config = dict(
    norm_eps=1e-05,
    tie_embeddings=False,
    init='uniform',
    init_std_qkv=0.042,
    init_std_down=0.0047,
    beta2=0.95,
    decay_shape='linear',
)
MLP neurons of a small language model. Each row is named by its layer, matrix (gate and up: input weights) and neuron, and shows model dimensions 80-175. Each number is 128 + 24 x the weight over its row's rms, rounded and kept within 0 to 255. Numbers have three digits each. A neuron's up and down rows have the sign that makes its largest values positive.
Before each neuron's rows, "fires after" lists the tokens most often just before its 100 highest values on Wikipedia text that the model never trained on.

fires after: " |", ",", " "
L10.gate187:101112123127086084129182118175146137115106132143154123148133121105133115120114166116123145073126119126119119112123173116117098135118137122127100158121180135118127167131146135107142100112153127126116158092133097162139113145120151101147135084163134079115133140136168072121178101142109092113
L10.up187:153129108131110131119117137166142175110130140120124175110144141128144077097136133118118099143095152099137137125171121113131121106126109088155140124147079115074093126090136124137116120153131177109118113178105160135120134145134104137127136136103099103131131114091166146179123103125097184143

fires after: ",", ".", "p", "w"
L3.gate347:113164138139112111121116113093143121146116134129117105153129166098146149087131105114084111082121123124150139128092143131124127082109155111072116138159132157132159090145143140134186146164179106102135094113109114140129123141133108122103081067133125110163138155164164092132160127166148104159
L3.up347:123101054121092130080117109130144178106152116147100128132156099110127122160134105136111109171132131148121123132113153150124126113133115103160132119135071103158125121154144126159141129146157119101150160164129139078106098120116128101128103124135102125116120142157151104149159112127131098118

fires after: "\n", ".", "===", "=="
L11.gate55:101119157143122128128139087099106086144139103085127105121100157086087135103116113164103094146149182127103127113141122107143149100101136121143144126101103105124131147076144102108115146112146103184144093116163160160133134135144064113108148094131100102103159195134123130093108125125111133114
L11.up55:102166127141113171103110070107122111103107152144129114133156142143159122130125115173162168125116138123128153121124097104163124127160160114163157126127129136131162110148139145107166077140120130114152094131130134088084124092069122174113166091145115157144112157153082126158135152102143103124

fires after: "-", "0", "–", "s", "1", "us"
L11.gate151:129127108127133141121116164188154129111137148108125096145186107121135133091126149122091090150108136112129116117152128113135166108150153092148132131140120122108152156112125131134129129139093127144123147125104118085151117173138119130118063102126081094135137133155160144144157122137128122183
L11.up151:108104134099130166108101119138141141069160157146134114180130086126116153121097107118098144141146125077105147137137149092116144130153125128130140163161147147104120090176118130159149117090151121133106103132154114148121159141102094122137154093110105138116121105140153079161090091099066143142

fires after: "\n", "ad"
L11.gate290:119149160105151142132202091124108114124168146155128094131144095130105168147097136164121141087130113140078138116117157112099150135101113137136121114119125125124144119169124086116175161109136086129132127148116169098158150116162141126121129125135104148124120175136153105109074154118152159131
L11.up290:157136164138131149111122134120124112120117128119172138157195160138156121114121121159144129122167126119184185095150135113124094080169143134077120103133150143126163133082096135141142107163145085124144128133109125083140078134122122137109148122152113097102123104115103124067123116137103129144

fires after: " the", " M", " F", " at", " m", " "
L9.gate118:191147136136112102115126161118114102143118091125137090077115138134124136100128144124109147115094113161152109141101138112181131161138161119123108121104107106123104120137145129112127121127111106156174119112100113159143136096139102100102115149124114110130160162175154152145111129123151106169
L9.up118:147094107127127106121140169132102124112132111108106123164166105142141148125175148106108124139122098099110125107120120095136106142132153103097163114149154114137094103074120148133138114133142139144082105141107179101149152137099120145102079177113141133080126109085141149150172112173155151159

fires after: " the", " The", " c"
L4.gate310:161095137122134146083123099130123114160145123142139107124133083093148122079129155134113145090117144092121079147129138127123151114131171158145151132112128153091125102126091145143153160092128146142145124134135120170135127107132128067139113138117119070106118168132138109164098110149123147153
L4.up310:128209159093108111074129116129157150145125144125157094165113142168139164126133112157121106149109127128150093149125152106149094121158113126124194151096127130118094169119135148099094168104116097129111158128132126152127149183159151100115151158115143141099145115120131123133088112154155166183

fires after: " the", " a", " 199", " 198", "The"
L4.gate451:102162091090117122108126093124111161095115159130090101099159121104132124104139121136108094130124150132128088091130144122159107122119130139131131137154122138106174114122143128085073156145138133123166117092116088133132141149126183118142130133172120150129179171082136098119071118105145172098
L4.up451:128108139113103117088103146170130102129052128139085104116129117089189155140115139125122161138136085092109094136157159122156127117123114147120135148112173151135123147111112144145167123174142147125162141082170131134176094117150108132120129156124101114100131187140146099145143133163151115134

fires after: "-", " st", " under", " sc", " D"
L9.gate164:126142137088079126103127105169127134153154111133129113121140146104112140157110105123153148127075182089129099187119146137105132095117094131129153117093120141107125110118100157136090109154115103121115126116147140076144139145127068146096132129125122091143133171150150138096123128042081089164
L9.up164:129123132145134116155106141161128143108163121139091134161109142132129136120119126140129151105090109073145123115113159143084119137144092147144185096124123116101133137118144163146110127144135097163142087126166128099163124129132127108125150096129115139089176138140151158110100085101086113145

fires after: " the", "The", " The", " It", ",", " Play"
L9.gate355:172109114097115108112147117135116107080064130098090123100116152121146148110104115108122157137125132122104114107132128071159124128122162122167151158111153121109113139093119118118055175161137137118147115123180119115144144116146127131117136142111133136091107139134128140160107113094100069098
L9.up355:135135137108159174073118134099110185140142149142136104107118116143130147142131142117155144139111084119122146143143156143121143136144144138127121117167132114137129171133076144132138106153089090053100126094123112096143112131157123123146123115133115104088148135150130141105140129157106122126

fires after: " f", " ind", " Gr", " M", " gr", " T"
L2.gate17:134145114109100109156114153146118121185138094131101140116091105110107096092118122116125117163083125101115137144101130157149143101132089134080123108125137138133139152162113099150106138120107126109110110126143128110133088128176140165124138122176157144157137152125154106107098127077123113092
L2.up17:116131145129119127102153134139152112131157113136162170084131142143131127102125124157131129116079113140117164113114152111153143141102110133096113120163191152118152118150069114135207126153119177115116110117102136137126092103136121093118145132165083134124108060135150123174134123174110183107

fires after: "\n", "|---|---|---|---", " em"
L2.gate318:092159108103112100104135150143157146108104148125083093120153114118147129130122117142149152139133117105104133124156150102125152142137141134151108130179123121103129143128110109103131146149114106139082129137093121182141152149164084067150137162153169154137159113103101133120136138117054114183
L2.up318:121123108119122156182107120147132152104140114085120129143093125175128069120096118162109112148146146160138130143140118149115122154113152136122125108120165172158116128121166115158144095128073164151109143106140128156144099114159097169166126087112096168104135153147131126099121117131112162128

fires after: " Al", "-", " al", " p", " ("
L9.gate227:081143168126070108146162116143174155108150119136142125110110134091142165149123111111131112168129160118084120145158107118114122133110135103100114147135130152093101074124154194128070167119124090164157133127122157112126155105106137131114139136147110055144120119135111146116104146133120093132
L9.up227:144171165092122155124115138153153141089137131127142146146123119125112154088131104128148141124113127163127145130081116157100153144098119123084128115111097114139165143157080176124132139123155058076138130154123148151126098168147119123134119116131114138174110165111109156112125113132089106154

fires after: " pr", " C", " ann", "th", " T", " st"
L10.gate231:089142112143129092108123188140146135117116128069134141133120120048153158167129127142132114146147126122151110140120126139162165087160118126113126118114121110117116111160154128121129122104139146177153128117115120124159133105138125098122137158172089148140142137146122156119137154120169138147
L10.up231:161068147118138122119144145114112091140142095109093132111108103098156123166095126120181142129130104186080115138106083122136147143143157179127129150124144148113108096152148143144125114141141139123139111128115088171102182099141099121109130130147155137120142139165135166182081116115157134165

fires after: "\n", ":", " R", " V", " adv", "v"
L9.gate494:089147087130108158088106123119100134066104116117116105109156108125113115097158110122098123114119134120157104144117167116146160108173126126154122117155123129105112109120094178157109147151121093098130142135116105142171141098104157129151140110113152134088141123137139154119157088129115121167
L9.up494:115166136161099147155114140098116145191148106136140131136143127122111120102133095092127126075121077138166128160171127167126114193088106118135130108130165129120130160084120139110146134156074097123110082144113120120148119130107128128136150164136144110117122126115113122101125153126094115140

fires after: " |", " pre", "\n", ";", ".", "C"
L7.gate156:118149148104139127148148121115116069128113101147159075127136125102103124134135169149092114107140101134124127113143133110123123083132175135137119159105136132082121159144176182135131174112122068115159098155154175116138102141117059088139112116089061103104172158170142102106142136151147115112
L7.up156:150122121134134134101153105139149115119154126145092110112163159088107094150137127162191101134138129086119159063114102136124115119132112107135130167150119111145116139149166134184143088137104121127137087100139135059144143135119121107151116124095096151132115126152139154146165140104160142098

fires after: " the", "-", " The", " pre", " str"
L4.gate148:157149138130144105146143104087090119128097132173121142119091105143139132071165121168123122145092152150169155145116121086158166132163117170173126127144174131164114151116095120143110152133089114125118118101122120127119159125118111136156136146164100082125112139106146152123142080115098139123
L4.up148:112144137133114162142130101131126113150103160129133125115127119071103096110151127135163164134076096096099125120082105126133128088089110129117134138118154163141132159168149140135114145139114114185165092116166117141152149130156156137117150133099163170112139158109162117155104116156130182163

fires after: "P", "p", "v", " imp", " T", "ad"
L3.gate94:127092120121144121108107127163118146098074083154146088140166114062130099174157130113171140126147124165103175128138123127148096144104115082132140122149136139153124121119106135144110130088161116133096144105165146112165094137138073143122133100110143148128153145118144124098099156118079123159
L3.up94:160143158107159105122138136118140178086110124152167121126177144100169134141117135142097081123126118159119110145126165110147085091135150110133128154116153111148123133133116088079133140133162156143081131148163135112138092126114096095133130124097133139105158145144120118114106143156097119133

fires after: "e", " W", "l", "v", "u", "re"
L9.gate76:146153124092093093136146110094134123101104126136156122123108105098100116114104150107091137097116123134110130118138145144129140130099149142160133118128151127119122125132118146127114066139113123085105108092116118108137120128132108139118110075129125108080171148127160100126082111141114157130
L9.up76:131120123081136132110122113119123091118133150137159166147146097154138108075121058126141143140167125128111137107073105145137101143167158087135158126122176141125155181130112096106126156128133097134076123060181103151128142148105146132125092126113123141135120140156132163122133101132114156172

fires after: " f", "ak", " w", " com", " mov", " to"
L3.gate185:126131134103143100145157112162157123117117087080130143123152077116145136087091121141095128132116140157156128141114168100138138112092139113115142134114147144118062151131097127140111163168173150120106133066123112126139130114087093114117127152130163079172127141144122085113105153141101114120
L3.up185:132100113123092087081135100128085114125129139112088160124136114143147141112164127130106119131130118088090149124140088143106169126078140096089089159148166131106095132152136095116119111150137109102106090142148169101166145121144105104119092114189111101140120122147150147140104142132152170100

fires after: " g", " G", " s", " bl", " 17"
L3.gate420:107134102125104132151145109134129113128069101125130097169124136185053123121150103153158113100126133146118154141130152149092146081117099163117148089098131177132108130131085103164200147130092148110123141145101141110136133132136123132138109126159138129110126129126152098108110169159123118111
L3.up420:121127091109128140149127134135166132114149168113095099111121126126120127162140141114169122107105157103121125164168142129140135112186126111099170134153130135120113138085130144092132145136151150084099126147152121129141115145144158126197153164147085117125121112147166137140127077145133136123

fires after: "om", " dis", " age", " m", " sup", " ("
L7.gate119:168163096119111087133109147110116145135126169120114126103096141118161116124157139164119120083045124117131129196131154107137092084133155103128131140174108150111129087128078159099141171126128092135108104084142158138124135102117105109129117108131146158144131155163142134111097082107124166146
L7.up119:131135138122153112147121135143130116108151184108143096151144115093132120152101107135107086127130144132136115178135113102094106139107144170120123055123136140150151097118149128108107153129158138146121127124126117104135137128136101129145165131142105148104160115108155135113119128091119133106

fires after: "at", " m", " kn", "ree", " p", " n"
L2.gate370:149127135112125125160129109112110155104104108143108125071132111166120102097113139140127107097150120150144101078151110130107086099139133154155188137169131092138114107120138154071147117137134137101110126100102100114096182103136088160153102172140099066097141127102101150113094158117119118107
L2.up370:097132113108090124130126124178142113121124114107149093085152139163107126114112135175162160131101081101074116147114172117117119116139104108142145101142115134116098143111105151127120136115170139112108108159136109117141128119142061105170139145107072154166147096124071121164147096121130116132

fires after: "\n", " co", " pre", " Pre", " w", " is"
L10.gate140:151148081134151146137128108140133139068142117099137095130125117100172155131149143154149145156104124110118144065137168091120166135110141130124153158162119086085127133147154147140112094117115099121137118120132109126138108104113124084138141133138116122092156149155140081133125173108120112150
L10.up140:127145138156128099149111122117133124095163090142129120103141159138154101126103121112134110175130132132113122153136132125116165117124118063175119149099116163088126165151142110148156168122116139092112112129072141149124137129155121123103145149143152171123142146127125159105134126113117076165

fires after: " p", " P", "ps", "P", " m", " z"
L9.gate119:130086145087098124131098132110135110145111081115168113101163126131138114111110114119176158111152110161104128132131124138157114143139098142149135133133114128137144101165129155112120161124124109155189103099152147127181140126148150093156147138143129119121158127125114148121125106140114107123
L9.up119:131112134100135151150118146148105121158134145092153119139155122138128077130113118116134100152121156117133138116074118105114126158110120112131127085144090119098137118166105155131081130145152134166105164117129120098122152156059166106164109173126131157171123155138131116175142130135111088099

fires after: "x", "a", " r", " to", "at", " ch"
L3.gate340:178100104119102116084154147170137126096150106153184130118148151121158107122122159129134135138103092146130147130158141109121171142104150092147121130155133121139116129114112135142125130100124102130155174113139151151135157088146171093098118135111122097124170072119146147143149161118133097145
L3.up340:141148140105126094183095141158146098158121099114103112083119121142145154162121104136123097164110153150092110120093138108142127148126159099099128134089107148107138092153117174141117106149156151135131144095112124127102113143148114151119140140097091098092138151108112108143120123132130142106

fires after: " |", " ", " the", " v", "|"
L11.gate176:148116088142121121091174123121123100087137092113145114106148124110131115144090109159083140130134119101152127161143173095139152129088183124116151132162152128098131114114161152155151140113167162140140070115140079152118127145135130124137162132110154095123143150110148134128122097130138096145
L11.up176:171153167131110099150078159124129121152144133163119150101149128142150158108156163098135120111110107119093144103124153146095119144150115148101165082154096156073131153138164144142103125141113138130117123148156131146076138140105099111140132113112102113117137105116132137178156127159105101139

fires after: " the", ",", " in", " early", " a"
L10.gate31:141153175125106136131124099154138127113105143141134096129083138118157172091113113144164092160103124142121164132113131122126162106093145124190139116126146153126124150127097127103059153071150141138119132107155127126154175132136128140106098166155109159154115132136109106108078130182118099120
L10.up31:115139133100087155118114109097145149135146116182163102129151115169154118122122090069075127101134139104196135127112150130119146129084107114176131164131120119119145185109096109154131143165138100133129129123111133095161151128133110123140144132125132131144160111144177114139082111161133129143

fires after: " w", "p", " cl", "e", " H"
L10.gate43:118125137095103102133133144128140125136178149115138126143120110102116131129097159143162138182142122136141123116174139115114157103150131168200125139121119110045112133162149158137115124109128088139103152116113084096142122108099116072117116144151131095081145141111127115132143140169108121121
L10.up43:107126137150201109148121161117138125148140122137160117128143153097142132150123090097164165177147144181149190122112116122130161161146088130142121117143143133068117152114095141133093117123137115135129128122091110128109118119165112096126168138116152143068108137122111150082090117112135104084

fires after: " p", " h", " P", " cl", " ch"
L9.gate341:138147162110093117099121089100104156132116181134130136124153139099138140095140122144156148103132132112152161115129109110136157138132124143154112123105105099089150128144118165134086118155095071120113134138070102115141139138131096111180118117148114118114151124116155133139133138185115130135
L9.up341:142178150125129131113149155126134129167146111143142123097135126109164118099144122151131128113128127078142138099148122138123150121171121153120112103147145150097111136156113066114146149101136156146096109132093099135147135108164135124141146138156155138141123164142119117146167116149120140109

fires after: ".", ")."
L4.gate335:110139163132103117085164112109125134118119135146111123158100109125152156148138130128109189116091132083132103116127115150122172134139160110122116118141144140148126100139154217139120104088155119151120150094157098142131139163137141138124135143136186104124103157139119116084149120146167138144
L4.up335:102130157119113097146136170089092121140151102130168117186098142181113131170108137116126091155131147121167143092113106124100145130165091137094131147115118086141106100148113179108128149102117126112122102092134170124121114117129143130179131134144095091154093128153170095097144065097113167129

fires after: "–", "ound", " under", "-", "0", " known"
L9.gate475:105140144094143124133166121161086119122155096145109082098102109131107130110095097136123130103133161096114105173136131114137125089143151096138147152102096146128104142169127144132109150136114123140142094145133158137162151094115165106117152138098092120124127138149145109119093135090171155137
L9.up475:113155109102092119156142150132147088098127114143096141160104131122133178099127179129141101139177131173127155133116166073149126131134098139134142133112107119133135164129128151151149100134110195134114078134129155156159141132156130147114128138140164138134149183155132089097133116107106129117

fires after: " No", " U", " St", "g", "S"
L7.gate79:139140095131116141151121143138064141127093148141135091102172136091178146111108163106142091135129094102152102121125107130142092123159161177115161115094135141124092161163138128151104116170139135110123135082162125097112123098105070152095124146114141130149132133116143121127088119096128095122
L7.up79:129090093105074125111118135169130103062127158109162120113183181089126138155146112154134111137095125119116114111096143131153099103141175125127093104111113119107141131154136146135127134130125127173078161062123160121137138182130159088136096175150141131097107121148115120145143134111080080149

fires after: "-", "|", "C", " |", " "
L11.gate442:150085140121118141120194111134168130150146110130115152159147131144136126161111137167143096100154134107134136142139101066123134128100110101117145120124121186134123141115139129162131142145076149143109074147172100122119160100128103103133133079128107130070172184156150128125112125133134127169
L11.up442:132156102138141146136162140171171132127124152090157147080148159122157098138157133148131155129140191115131104118143144121174135135116122143155132155120104122113146131133125107114137088145087124182172114139091180137114154111133152135143117138133129111140085128114100139101141131117133132103

fires after: " M", " P", "M", "O", "p", "e"
L9.gate382:141093108089107116115136132097096150144137141111129165159148106094131123140164120102157111098128135154153182156126159124156145111147148126186160132107146131117134111136179155122116146114115154106124147103073136065105139136165161133130135116119097104117094134133095139138103140131079129087
L9.up382:143154157162113127111141148107166125141076118137155157110103104163157104120125119119127064144166134146203154154144121120141164137085118140155112117150171118172145155156110111110112134143133158171116122078112104133134142116127109105091147149147115153140148086116075103091122137112123092114

fires after: ".", "S", " p", " St", "ech"
L2.gate154:129123106107116166124125146125108169130109121146103139134111124130120135111119128165124080154128149123142086140203136145101153137097111159154103125104126122154099144127086160157126174129133116095103158088134135113158150147142118134111144113111134155147132168115131112138145097120100088088
L2.up154:102142130090133119108171154094143090109155098109088120128139098136099131130110140129143147117128176135114131149154134107134123105086105135112155155112134148109102134111125130137155176109117129144103139120134133128159105119112131064134127156152176095142144128136124152130163127126111063104

fires after: " m", " ", "i", " sy", "om", " O"
L11.gate74:165148152094158135123127114118109128131118126148127180153161075083153118123114117161137142132127162112117102104107146107147152133150142150168130106157186141141091125168183132136096107111133077144089105096120139149114166107138128085114089107130103103133163102127156132152128130121141114127
L11.up74:137087128107154133108129167101145147142096133137139131125186146116151128115103122110165103072171154154125133150108129121106165157098093104177133095111134168141144148101153128166155163168147125159145117128141156104138141133156124101165115122126099114116116129125168118121138097124140106109

fires after: "\n", " T", "c", " G", " Con", " Sc"
L11.gate253:105119127117134124114150111113150125151132158121097097104121106102170119073111100143174131142073146130145171093156155074129144110115127105158140143118146175100101165142132111169087107125117121122068108087164112122131153132114100102141137117157122130116144168131169162143141165153125097176
L11.up253:134128107143194148143160113148116134114146121093170154153133108138125199107156109122133161124131126097126132127119138124132153101146110114133145101105105130101140133174145120114111124133097108182140124132139187170134138128141124120154158148076135103128125096123109114074105108159106152135

fires after: "\n", " |", "-", " D"
L11.gate180:110110151135112073136112087118112133128150138124146094152149141102118144122120158157093145098110118091187107102163159106136148091115091122151121126141115128089114143153120123146137093122141094138104134139092093084145138140108102108117140109078123092089138144170175106099123159104186099101
L11.up180:140132117122151110140082124184128152138089106145091148178081083114166097149121117143156111148159139100108140127177159136136096138146153106120137146102096181147148139134174110100122097117149110110130117138106110111088138131096146138171158105117109156107143168131093151123137116135163140127

fires after: " S", " s", " was", "a", "i", " e"
L4.gate341:114143130049111124143085129129134096079139152148166128125121139139090133126159108101094121118178115211139114097145158101155175148117130129127115111135121177145120131161134165101121133103112113141134120124132121112089138156144128134128153111106115107131107150138118129130130176101136155132
L4.up341:131121110120144151107125117164142146072150109179128097105161146124127129130103133117163091131114083114151141118158133059122125119122088164106131120122127123113084147103169135130130150174151091184139081141150150126103131143120156106102093099067153143128092125152146144141132132138114149135

fires after: "l", " cl", " comp", " p", "pl", " v"
L10.gate282:142111153123115108096180143155146116106160164104111110119123103125136120143158134161146146120113121171098162097113138075147118081104165103139138090145141092086112083132141136147081137107129130089137105125109071138119128123119127091121092132144146151073138106153154102158082164157099114131
L10.up282:135193114116120133120088163137153155121143129147153142099176138128148136126155151139183092113122080155172175142094176188146131131106074140122115102119128117109159131134091143114134032123146124150126165139139120116146145128129112131141116126139160146124139117116090143109108093111101130108

fires after: " ", ".", ":", "/"
L9.gate94:145114113094131090133148104096081104181113115118121095118135109091134148136108138140143131133096154098127129130125140101121109093104161140153141130073133157116090077125148125108115130119156085112099126106102128132190134134137124103134116131118144100141194129104137115120106173138115147141
L9.up94:087134127108107158085108169162111093152118134135154094108150109140101133111110095124147136145152103103108112109148153125151151130108159108153103121094165132140150126129106118140143118150119146124169134101096122152149128144150119119119141122130101110138165116131079115152102131138114158069

fires after: ".", " ind", " a", "p", "v"
L10.gate117:124157138082106086088105147123134146119089081138144130116197131075171172161142100147148164094122125109167133126151180142142149086126129173142099112142107131112113137168155122153157122134140151125112085142120125148196124138135144113158131138134130135138172117130127129076108149100136120114
L10.up117:124108159102125111106155124161174203147172085154103119171145099130135089162102088144106130136124060120150147147089158093148116108137122115147144137090110103107132103132135109179125115129165138147090155131116156163121147132144137115121140134095074100145120109129122147136133160112148105110

fires after: " ", "/", " re", " O", "O"
L10.gate250:148120112101111087144183109149079111168116119176180118167117100118150168152135111124094173108114172141143144161116156087102145146116159155174156148115152142069120154172114126130079108119112105129133157115111154080152125111109119116122147125149145112126164151141161091106152084112132124129
L10.up250:124131091154100149119152087159116149124126085105119111083176163129162082164101114115130122139122152108097114121103116102111106120144110100151133162136134126153135093120163122109139150140109119111135158152150156158071171102115148129124139125101091142164155132115182164103138100110138078123

fires after: " B", " h", " p", " kn", "n", " all"
L2.gate22:086128146119125122156105146120150167108124145150153130092162088155158123161103133160107120127122178154155145082082101107130136122113119127138185149151093105137118083153126163117150160126136149141124104172097104125107129107111082098125113124175159107078086114112104146092122133171047120125
L2.up22:092157158119098124154090106101108099106173134107107164148132103167138094131115173130111143140149111125127139106152127100182176134144144155166132160087122119124076125079145115098118150130125117112145110154103169162115132124133101136113130131140135110141106153114118125144147110160132125132

fires after: "″", " Con", " Am", " Ad", " in", "ab"
L7.gate249:142139129114061082148166144155122143121124116135102126150127098159154121126135104130173127121149134158166158109120136155116152144142118149182123174111119143113155121121125164107118118084138089069113127093127120090144122096174166158111146122146124139114163144117126157138135147117113127082
L7.up249:133122109140099123122111182111093186128098157159111119120097141160134115162077101116098121171139118126113103161116111131149140132151137154105157130129159155154117111095111121117127142088110107118153102129105129147104135137129118150158164116126150160115132137136141133152152100159118129136

fires after: ".", " med"
L11.gate132:086183086179091102134151148129087128096125131099092108110154153145109094140134147175092157111100075141153143155129132129148093143148109180150132093143122062115141115161163074120130107109115134172161125125114124172113128146112158119116099129122123131154153109139134125089106166103106137079
L11.up132:113161099116116140129130132131107142134125118137124119128129124134116115163090168094066113102154088133096075104120112134150149107128109123135141120097159089138111121157146104107150071085111105136137097097130104108139137131153147115125129154112099125101126148142132088108112131133129106132

fires after: " co", " ar", " cl", "ar", " 17"
L11.gate269:130140109090118099156164188152171127095170130109156127121115102166138121148158129167123168120135156116131117105106095165122150126091119143137111146153123160126100160126167150126143094158122091117133111124111112105122125133118142097145098113171132155098103151133187125117119107142122114100
L11.up269:145175152136128156118102117097135137075124116094116095126117093132146125137131093111126116131109163117119137091128124113097129150110075176115156141142147133128115159120145126185172120127129124111124146149090136087114101147121117130145130161148165139099157091127114113124114131130110143120

fires after: " P", " p", " G", " H"
L11.gate392:139150101121113077156131140141110148171100099110133114136162141106099143158146102141154141108160169112121124111113175108161159136119110088167137114114115165125107150146109177123125077112143133124149131098107110158141132115097161103157140153166099104153113116150131107104111124126141101110
L11.up392:116154116103145147140125082153162147143177163135169151142074127099141132152141106147081144125123143155145113115075120133119134147124173148149168106099135066171151134188130133140140139126122132118074124107109150140137132094110106126137117149136176155116101141108119130151122145131146130098

fires after: "==", "-", ".", "at"
L9.gate180:130125115085098116147125119087145157133115122163109111127152136112126102137127146139115094110174140084127142080143146110127114111127128116156142119146118147145112108125165130184139127102104146131142130145177137113109121099143157102139130109123152158066128165101129113102090164141141117178
L9.up180:123118181141157118124123144115118097154116124132148128150190164123127121098160134113130115132086124121161106062089127143103136141116151122119178160123126154094092091128140146090138121109087106132120155094160129129114135080066132118108120114137184146117115151147136127089108131169112168145

fires after: " M", "on", ".", " h", "pl", "u"
L2.gate491:154140121157130113164170129118116070167144109131105097123084114084108089111149134130102128131104142097156124154113141113145164107180125136163112128132121106115097093139118142136118160145130156133152118151145125110155146103111133095125109089072096170141160088139154097145130138138128127120
L2.up491:133149108121160113074168131135099162143156129138111094162147161135151127153094150148110120132156166110080085189147096161141114105135141121111127154125102118159109092128116156126108145084119179084144133141141109120116110119165142112199113133123163165142119151149169144141172123156111140128

fires after: " St", "er", "ur", " Is", "ant", " D"
L11.gate470:112139086141139120115127142107107114102122123116125122146123131140135121137109133156116127123139112081121067107080114127148119092124128083136114121100103157107120185145159097082154146110174161131148116132133179171080120140140124088100160181108102159122127147162149094076078156079148140126
L11.up470:112109116109095126130123119111110126132127100098207122099149141137153112104127165140169157131100123105129186119099180152135118160103156133138103146087143083152070138153075137146130088144116135146156135144148141128170134140094114116127138142144123150120134118166117130104150109103105128109

fires after: " mov", " w", " l", " s", " e", " str"
L2.gate125:152111150108091118087141096147115135143105110086149147115118102136110169168154134135151110142166118153145148108166174104136144098139120137124126116063111175116110119171090149108123107126128137106126104093148166160127148070122108131099117095109152153118154150162129143104110137127148076103
L2.up125:127073090112130156140140140106122121156126120153104128075111105104112131113147152104144166100105091124101087112130151132116114132107152096131109171122157138164077114096101118140133142147165143077107149133146129154171122150130126121134120113115130129134163102123153120144168129136136135124

fires after: " |", "ts", "D"
L7.gate204:079131132102073136140134136139095116158133106185110116153176137076101100186135149117114118138147144109119129124151118124131105104161137097173123158143129161101106156159140126112103164116175135155089123094147106151152097111147137085125097104098133169126121155115162089148151127120172140133
L7.up204:093127143137148098093086072133097165113103159130114142131056142113145133114153133120150142145138122120112133117127151135090122128145179111118100151128097154145102154120122106117119125135107106137095127077119110107066131157075143105168132127137103125147133137136159152127148110126170198124

fires after: "\n"
L11.gate209:124119110148098134091150112138181140133161105140146105156133121128128143119123145142125133130116133125148156115111087084125131101119143133164097104142143124130099101126174140141104115118128107109146087130126121117117131135124104045126135107101116112108154141185148090126092125112137129149
L11.up209:097110115119128146164135126152141140102099072142165125130125125161125128129111105194160156116094165143126144093093133112141174100131131131096100136135143136138129096125116139113151159156148137149152122177169150148092113102089107100121170156176161150107121131117081114112108128094132164127

fires after: " University", " D", " N", " Le", "D"
L3.gate429:094127133144097117136126122110112110134127136129102113136093133110167115096126132143122086109138119109162126118102135150157171135112102086132125125114107138137110108140157171123123160120124144133096113153102132096146147148098087165129123166113179182098140115102153157030141133117131144100
L3.up429:158106065103113112111135131123118116104136139114088113115146137115099112119170118154101173133141134092174107193160134123132077131149117161136132129115098155159123132116113114161135120149112124140128118165176129107169148141147143127134132129111108101123114165145108132128153085123147146146

fires after: " D", " An", " O", " Con", " sy", "D"
L9.gate192:106133127110129090142180136170148128107151155107165085138138151122133137136134117115174116109119127112193052112145138142143140130133100167166129136135128102115115118139126176108163102090118098127083134140136124109092122139091076123154116132136058136090095082152161130097142123135147141121
L9.up192:137137151130127160107103118151123088124099142150096126141133140105121121124110141121168135109125136123138152179143151113145118104107103142106147139132190154112129144075148135125198095120120103139103140098073111117126140139109123139147133120156097109182153140111100110095157096145144156145